config.yaml
num_hidden_layers: 16
hidden_size: 192
num_attention_heads: 3
num_key_value_heads: 1
head_dim: 64
intermediate_size: 768
vocab_size: 583
hidden_act: "gelu"
norm: "layernorm"
norm_place: "pre"
norm_eps: 1e-05
positions: "learned"
qk_norm: true
attn_scale: 0.125
bias: "none"
tie_word_embeddings: false
parallel_block: false
init: "trunc"
init_std_qkv: 0.0361
init_std_o: 0.0361
init_std_up: 0.0361
init_std_down: 0.0361
optimizer: "muon_variant"
learning_rate: 0.00531
beta1: 0.93
weight_decay: 0.03
lr_head: 0.00555
warmup_steps: 69
schedule: "wsd"
decay_fraction: 0.748
decay_shape: "linear"
final_lr_fraction: 0.0
batch_tokens: 16384
max_seq_len: 512
doc_mask: true
train_tokens: 228500000
max_steps: 13947
dataset: "wikipedia_en"
MLP neurons of a small language model. Each row is named by its layer, matrix (down: output weights) and neuron, and shows model dimensions 32-127. Each number is 500 + 25 x the weight over its row's rms, rounded and kept within 0 to 999. Numbers have three digits each.
After each neuron's rows is what it responds to, as a language model described it from the Wikipedia text at the highest values.

L2.down692:476518478515519490454474485512530474493488506453525476486535510505506480557495523487508491480493515523465457485515496485450493542440500532510546431519487456466489522493525535482499514498498452530501518506519501484514517445484490519464468452470555493494536492488519470560523482507535493492
Description: "under" piece and headings

L2.down480:542510462487478483536505539489492531477494450510520519468497508508466519444541501512506487482466482530522535518511507477514459504479526506495523544469502516490517477531532508483487498445490513491484492528453472485499525512469451516523485496471505520522524457508506493565490520511560487494
Description: Table header and cell pieces

L3.down653:499509466498541517527518506517562462529546531477446477535462498518454481486500474466488532459520516477525443520503518504505510479507448508526489464488497505512467493488566523522504537493511495526497510499498508466501483480466485460488511464527510502473507478486477528503505535446534515481
Description: Paragraph break newlines

L2.down388:445525461505510478464516551503488484528518491456479522505489494475471482463493543495510518484539523510561512503511521513466494466497459483498520491527487487500519507503545476497511499487542502544545513506495518494508521464468493449506514508468499463494545526505555488540537511449476527501
Description: Paragraph-break newlines

L3.down700:459504478471542446477510497512478543521498488469505478501492502570524463521509488473536505515505459464476530505455489517491508513486465463542484510499498510520474482505553488506492488469465494487521535457486491547507498514508513481484485524544540470494513483491517483539506494518448458516
Description: Sentence-final period after names

L2.down667:491515475492501480461523524469450482514514484491484475489460485521497450482533521544514537457468512521507515529476485527478495472519497493502532489498502526503487482510494536473516485507541458540552499501514527447495468497497518500535497544518466494485513516473488522514473487508500473523
Description: After proper-noun endings

L3.down297:541488500488477475534511551482524531510530476530482512519521466446514523512519507478481467531528440502491509517520489496533495516528511510523447511485496480493497480483517484501510502513480558494529477500475498505485480481545496502453515469513491497485507552520494536516465502526461509509
Description: Year digits after "in"

L7.down363:481509519495525488515521499515442496509520496513465476467515512495494478541483531508439489472535490511515539480562515480488496502511485478476480540486528484479523477509519484492494515499510520482530499524529510504479557504495488485493520476450491477481537500523462489492461513508511478494
Description: Short ambiguous word starts

L2.down494:523492522501500524495554488501505497515548451497504504472490449504493493513505468495498495526498495485510500526505465528462512521499567502463507506513437540460460498504467490539487484519555493489476476486517514527466512497501504518524510484472476501496485488516472515478464496497485512476
Description: Word pieces after "in"

L7.down487:464540507490534495534524499498460527532424528433480478486487491468501495544512485499476465480511519486534515530541550485502458516510493512485495453501506478499505490466521490501496512511526473519533515479497515520477475544520526487477455520513458502489504559511473497504489486536489504525
Description: Paragraph breaks and date completions

L7.down595:495468497523483497505475487467515505498495499458518499482507517500513418548462482496488489488511509461542539499507545520516497470531524534500489462488539480506499507503518530518496496454500500509532457474480491525524497460515509514530442494511484470539503468455496447519486479486507487491
Description: Mid-word "ri" fragments

L7.down644:467464452484515472481455511503467523458512475543480519513481506517465506517504519518550544485544484517546547502501531499515521512540523506570525545509510469511520483479472464517513484450533494496528494491513482501513468536552525508464486482503511493484482518531535511526499495510461499508
Description: Mid-word fragment completion

L3.down66:491469502481514486512556507514528485522497525477471539533508493529500506511543489506519519518456518530425455530484511506484503482501467481512517440506499489466461487540518533502472512465527523520503491535532510475477562499518428542517490516496541526517506513485522514473473511542471471511
Description: Name-continuation fragments

L7.down80:489485477524479502513509492501505542508506466474490468472506477482499509555466461517482507485471519512506509528486506464471464523517519511491501544502479498517459538516503500533549472461523484456526502454498529541533520523506515483513503454498487484531556476523503510538484488506515540507
Description: Sibilant word pieces in names

L3.down53:486582482501453504486511460493499529537469510540511509521492504515438479453516480480495499503446519499515494502544508487524467488460500505522493515485515498490503537481496493484478475528473507511494515472466518475522509531544483529465488511496458463526457528534512489442519489513483509518
Description: Infobox/table delimiters, mid-word "sh"

L7.down490:501464510477501512484484512536477513517531528440526456494506562498485514475538539487487482483508542570486490510503516510503535519469478503456480502514506497525504505492456501477509465506526475485511496504504513479466471555497468468487485506502514442553528507521538554471474504504532512494
Description: Mid-word fragments

L3.down766:476496511516514472521555510518526479479493496534532534513475519540557446498493490461508502427483480481532492541470495535499510521502502522522506534481471526489488517502553469538476502496506464524480533494540493456493541493460530531535543472494496483494517408478495506469483506459492509515
Description: Infobox-end heading marker

L2.down380:518496499493514491482505545543516492505527492518466498492513498523493473507521484551502493449498544502483519548567491448510512487504509481492497514498527496488493462491504495486506539481538474509507475495464511504495523496509460517508493526474520513478452478513468463499515495516483512480
Description: Short word-initial fragments